MLP neurons of a small language model. Each row is named by its layer, matrix (up: input weights) and neuron, and shows model dimensions 64-191. Each number is 500 + 25 x the weight over its row's rms, rounded and kept within 0 to 999. Numbers have three digits each.
After each neuron's rows, "fires after" lists the tokens most often just before its 100 highest values on Wikipedia text that the model never trained on; "fires on" lists the tokens most often at its 100 highest values on Wikipedia text that the model never trained on.

L11.up1032:473511463482516509512489480477496489540492497485517488501494535498524514506455499514466516513533492511506520502482509465494444491495457424493503494509509526521524552471507518499507501504467507513522528518503516482531489508484518460491536504472511438536462481491454529504489531520527525472512480533537478477543516489538547525475507520537510490545493471522521525517514492497514471495496
fires after: ",", ":", " was", " that", ";"
fires on: "\n", " in", " from", " born", ","

L18.up795:513496518486483469509494495471482496498505558464533518474515492497526509465547489511525465494523514464541491500506488492467511440508496483473461527462522493467493555487489499446452460464524503506510508494520498483518504480474496523530490450502467492498488492474447538513523488500515522527494502537556503493510484542553455477497527558474515476508502501500529466473508529493476506517522
fires after: " |", " (", "|"
fires on: " "

L12.up638:499485552459492487497552467508448492489490492529470466482477524468469490495499479519501535498503511504514495502486484533486514441498526530499532498529505506520478473493539497536430462506563544483492522510537523502491510492468494482475475536518477511491458493476521481482543538458542527499560528522512459498505440503495499501467514553479543483497489489487517503489509555479520485480506
fires after: "\n", " L", " 5", " d", " D"
fires on: "==", " |", "'", "=", "G", "l"

L4.up1243:513512491495509503504521494505522486518482534456471506469535534495485493486493498509509488512518458523531527506513475502488480500502532493484512508549495514483532508500523516504494486487457477524493517538506526488525485492495473504491534518520506469490481529477509524498541494500491518509496478466499505498498505489491537525494488496463536512505453510458479530549485487496492472484538
fires after: "==", "\n", "===", " ("
fires on: "C", "F", "S", "M", "A", "B"

L4.up379:506491548502487479493486525513462523530497482463561523529513585513454493487473504542477496449508527461495502505493487503510485499527528515463489534466527459499513536478495481492512527492495509502499547489470531482503465492484470538479506530509516505513520513502504482539483510493493510497529537513549469475540475488509505513405463558519486550489507509490509534524505524500505516516480
fires after: " (", "-", " \"", "G", "F"
fires on: "l", "L", "M", "rom"

L11.up1018:503514522514476492551468530510520508489498467506562497503494492479467521537493523463499493492508502470497484500499481523486479491504481469527494483485517500496466549466511520502495491463497526498453530504513443509506476491479464481512496482495505530520510508518505482464519496527484544460502511510546470524473514491530481486470498545501504518503505496513525500456500474504520542490481
fires after: "\n", " Che", " pre", " |", " o"
fires on: "\n", "t", "v", "l", "p", " guitar"

L4.up340:488528505436537545506499453492476528481405514513485495484477533510484505510479461503490469528506492529506500483523464501502508521486493498529515501505463541507515547546512530511534496541497521514478545508515545539545531513476464518473544502548477435501485492543459480524531491510502487457566516493519496533513479515526491483494507484474477485479500531504515473497497489516478515492546
fires after: " (", " \"", "\n", "-", "/"
fires on: "L", "R", "C", "S"

L4.up1054:469489521465561498516521426493490511482521520513465512475510525461506450543519473502498497495507518500506513507507452476509502499488486480475485535530484479492464491509545487499557475454497468500545513483467495514522507475487523502520483481521497508488456476497534530490481481472536528462513518448520519470503489480515530522483524518480502546525471456535535480505495489519480514507492
fires after: " (", "==", " sub", "-", " \"", " se"
fires on: " Or", "r", "inc", "re", "D"

L4.up281:515518541450476519493479473476491506502512485473528514501475512514516495524521517525506500494508493486516496514524483486544511501561490465483547499525463500512541518514491532507432534469510484500536514476518501513469527488486480483503457509493486474505487483494474511497509491508497525472466540529520495461493503518490495550488501557475476521512545510488469502528479516535493492492554
fires after: " (", "\n", " \"", "==", "===", "===="
fires on: "P", "H", "W", "B", "Cl"

L4.up429:470496476502534513523449483499456456508464513500477525524479501462503483515548507494485509445461480479472505465495486522500498456515501487486543505525489517510536491486499534477515488523489497509499503516499543494480454504527496545499507500531501508488500493475481519526498529496463481510534482475499457497511502489485489525431542514495509590478554464541526540467511493525516497519556
fires after: "\n", " (", " \"", "-", " '", " Con"
fires on: "in", "W", "b", "w", "c", "s"

L4.up252:515545489495500502486525490459511576474503507498532493519453521498474505480469532505473515483509496490472530511481477473504435495477435499503531482499509486502506473498502472493494514502465514469498518488543542502485508480529503486476487503486490497509515496483454522507507529494515476540468502516501539471510521492476548520469515526491476501521543466492494536524529531499492492517466
fires after: "-", " (", " \"", " al"
fires on: "d", "s", "r", "g", "m"

L4.up665:501511526520522530527515502511531482499483476495509482533458499476553502500490515504447508506507505545525507490438497493479517474547499451519502473492477512519501529494537554520555518486491476534482490521525507450484466496530510473479486462507516540515498499441480512493486466491501489509482517536472476519508534499479453485492516478503462508484541475517506509507511535464473519526513
fires after: ".", "\n", " (", " \"", "W"
fires on: " As", "the", " During", "As", " These", "in"

L13.up918:495495477529474485507510503559498549515476469489512511479495519539593509484483497478497487472524485499481509522453531532521503488502487478466503448491524504542477508468477502501483514511536528489482493514507498516489497487518508512474491526467473499518488469475526471517464520538534495510517527531485518509471502477501479505466516502483509497486491477464529533491510500489494495511533
fires after: " |", ".", "\n", "|", ";", ":"
fires on: " As", " 1", " 4", " 5", "As", " as"

L12.up862:509514513495505533514552472483511469501458517486510516518536523486488490474520497506473529494539538484480505509496507499510501524540476456519429497483496457525519514471468518432518497529512498440454534471472540516503481476506535476514510546510491512468492500488486538518497501502486513509506520472541532443483537552495493489494456515475499422467522492470483489498508518502474524467505
fires after: " |", ":", "A"
fires on: " ", "g"

L11.up1256:501522515422549513493489473516497522473510491507513480514450524479493495485519455502519480517515528480510483507507520493460520484473474550495513537483492472482509485469511525511547505483507547518495486515508485543460510500518443525497537526500458449527500520484530467443510507486469494543518492510542482541492495488501539521520525452475481420477516487495457567537494478484506492511493
fires after: "\n"
fires on: "==", "al"

L18.up1167:500497486479510507519519501467537453546446515501510510522534527538502530503522510534512542486508522480501494501502498528535521490490502498507473509512515487512456464452469528521478509521526551506518500469545503473487463509463509530497482503510492512525528493533452514491483469523488472474506480497441553506444505493547528494472527504442476472479472519469510506529500509470511501525464
fires after: " |", "|", "\n", " (", ","
fires on: " ", " L", " W", "v", "|"

L4.up76:487508505489512552512487471475449491503517525516474533483518519501519503519487493514484508482491489502475503504493503515527478552477516499483522497537510531576507483502522502525497513501537496493516473529432495483473478496568469487479526518521474510546464467508527499486469469483510480498517499487509491467517515476537472542511498492474519546497525535477506524489522464525509507531473
fires after: " (", " the", " \"", "-", " that"
fires on: "D", " same", "C", " other", "ed", " such"

L12.up887:503526503500533505498513480452507491485492513475509550481516497548486516505447534515496460497517543547492507585520538476497486474503498519518498562488443504446489531467494475490510515513468483517532524490491518490504507480523496491523520499524513507493465526520551511505576497531530532509536511528540478505509515529522539496506490528519509418497497493524483486517475510475470488524505
fires after: " |", " the", "ed", "D"
fires on: " ", " L", " m", " to"

L4.up404:437467511496488510496514484496544460520465468511455514557505508540491488501504514536510490509547460519482489497501485487497504508509459524556498515507496461513527545488537520484519502553457503461435471478495467482517498455480542498465539493469530460493471532517515551496509524510494522527440468512493498535506513508491550513475484525457498455519471496487531528479504509531481514506492
fires after: " and", " was", " that", " is", " as", " Bab"
fires on: " to", " in", ",", " if", "y", " can"

L4.up21:500494479454495494496505497510481506505504485464527516509490532511505520475513508498512502483445472562516501534505520496525519529498516478493507462490521506567483504440513499481489514522490518526491529500500470492490523519475528531478520493488488468487466491523452461487507502508525470489486471499500542524547519495508482532492483515502471425507509518516484544525515520473507490497530
fires after: "|", "\n", " |", " gen"
fires on: "-", " Win", " Team", " 3", ":"

L4.up201:536506505443490516477498459503499497491477486490491487517464524499536505525525465506538501483518512527487463491495494489510487514419489500523502512481477504497495483529508528495485515470506514513487517539569461505478495494495463490498506521587501497526514498509536483483496494501492480526475522503486559501494492494529489534529475484479469524500537455496488521493447497490534518552493
fires after: " R", " N", " V", " v", " r", " Off"
fires on: "ice", "one", "al", "ide", "ule", "ol"

L4.up670:468511513533581525493527448534495483511485459489523550499489511479492509549508506536520548505521503515469491500486469506445517495489463436502514504525466459460524527471497509553503487430464500472523554503531523496543484487481513521468469470526481499474490488508482469520473517509502490504443507482491515473505539504494525473515506506517473503494488524483498554501503513450449498472521
fires after: " (", " the", " The", "-", " \"", "W"
fires on: "in", " time", "ir", "now"

L4.up303:522484484458495542529530488476464489545445464489475470545485489522508464503489502510507504477525532490521494540477470503466499510466507497530531514499493499560493511515483537558501518489486458509479473516480511465520511488481527518480515520474511512491513529525515491516428518496488512530523451547481499470515522509514481499477520519477492489468501519486523466497519565498476477522547
fires after: " R", " St", " V", " r", "|"
fires on: "es", "ille", "e", "ule", "ages", "ud"

L13.up1066:508485514513517492511479540506508470511477495494526518482548496497511523498535516499512492533482441505478467510487518505520526522503487476534472499488507520506499521515557469518517513502525499465491524463479475457508497509450491514512507490478477522507547512516507468485509517516480539507493489501565493539531487526467500517507461499453476524500536495521545489491519464501475519490482
fires after: " |"
fires on: "\n", " N", " us", " G", " L"

L4.up937:496486515491524519479501558486527489498466499489464511513532504483494466490510497512516507485494511539543461475540502484471504509522512466470503512496502490490511515508530489464494495463586517520547508477534468499506472496509504498510505530499496472506486505482486514506476483483456513532486536494500481465522488505528467555459498524479443517496530485513450509496450501518457508512495
fires after: "\n", " (", "-"
fires on: "M", "G", "C", "S", "V", "H"

L4.up1013:516495505491512489506517483491495488502488513486533504488510467494498500491457506525488505510512502503492560455489471475531511470482512516500519466505462514549547515500543510519506499537511471471489531503444475489495445441514472499530531551550516500533484580488477570528462495501482523475484529501519494499511499491516495497491526525445478498503477489489530521503514493522503519494499
fires after: "\n", " \"", "==", " pr"
fires on: "D", "A", " dec", " Dec", "V", "inc"

L4.up17:469463469517484480495511504521459514499506476491499459490477487527484506432546519490472512475496521493491483499515519531504478514478501464489507530502528551447489511496497458467456537464486506544490498478504486475470544488500502523463540480491439530548503471501500551479518524500518547539478488531531523525484449466500492483478506478488537557508549516508513494506492538504518489464509
fires after: " J", " G", " P", "ap", " T"
fires on: "ers", "ody", "yl", "ond", "NG"

L4.up9:488508516461506527531488537535489495497488533500483523506446500490445473488506501535508503479537532493505475499545472498487492576510529480501534503544449480513509515491485518502500475434511481525472482475510551549468489531497485466507506488531513454524468519506504439506534509489496500487517501545523473475521481506540523522482483473532562513509512492525481529485495512494515475453572
fires after: " (", "\n", " \""
fires on: "B", "F", "H", "Ch", ":"

L19.up994:490510508451511463515481504491521498479543536467501490523474483499549517501520477519482509514498480508532446490496533472482508511538479490541518460504496490506523517472512472497494529532525480474496471436542493524518483497475522485482532519544543484511556494539479476496536529489518512480493475493543539487483503533506550532463478477477527499494489490481469544491503484494438503485539
fires after: "\n", "-", "|", " F", ","
fires on: "|", "-", " W", " N", "iles", ","

L4.up984:473454489464523554507468439455477492511497526506542542497527464521529502502463477485529502525479504490477534456499497506497514466525487461483500484512485514503508484489534509539521490488538534497489534510484515459531491541529505499485533469510509491516478509477499512541505559496515504502504504478540498481498506482469475535458539523494421546493548480536456512466512471469524449491515
fires after: "\n", " (", "==", "===", " \""
fires on: "A", "y", "t", "|---|---|"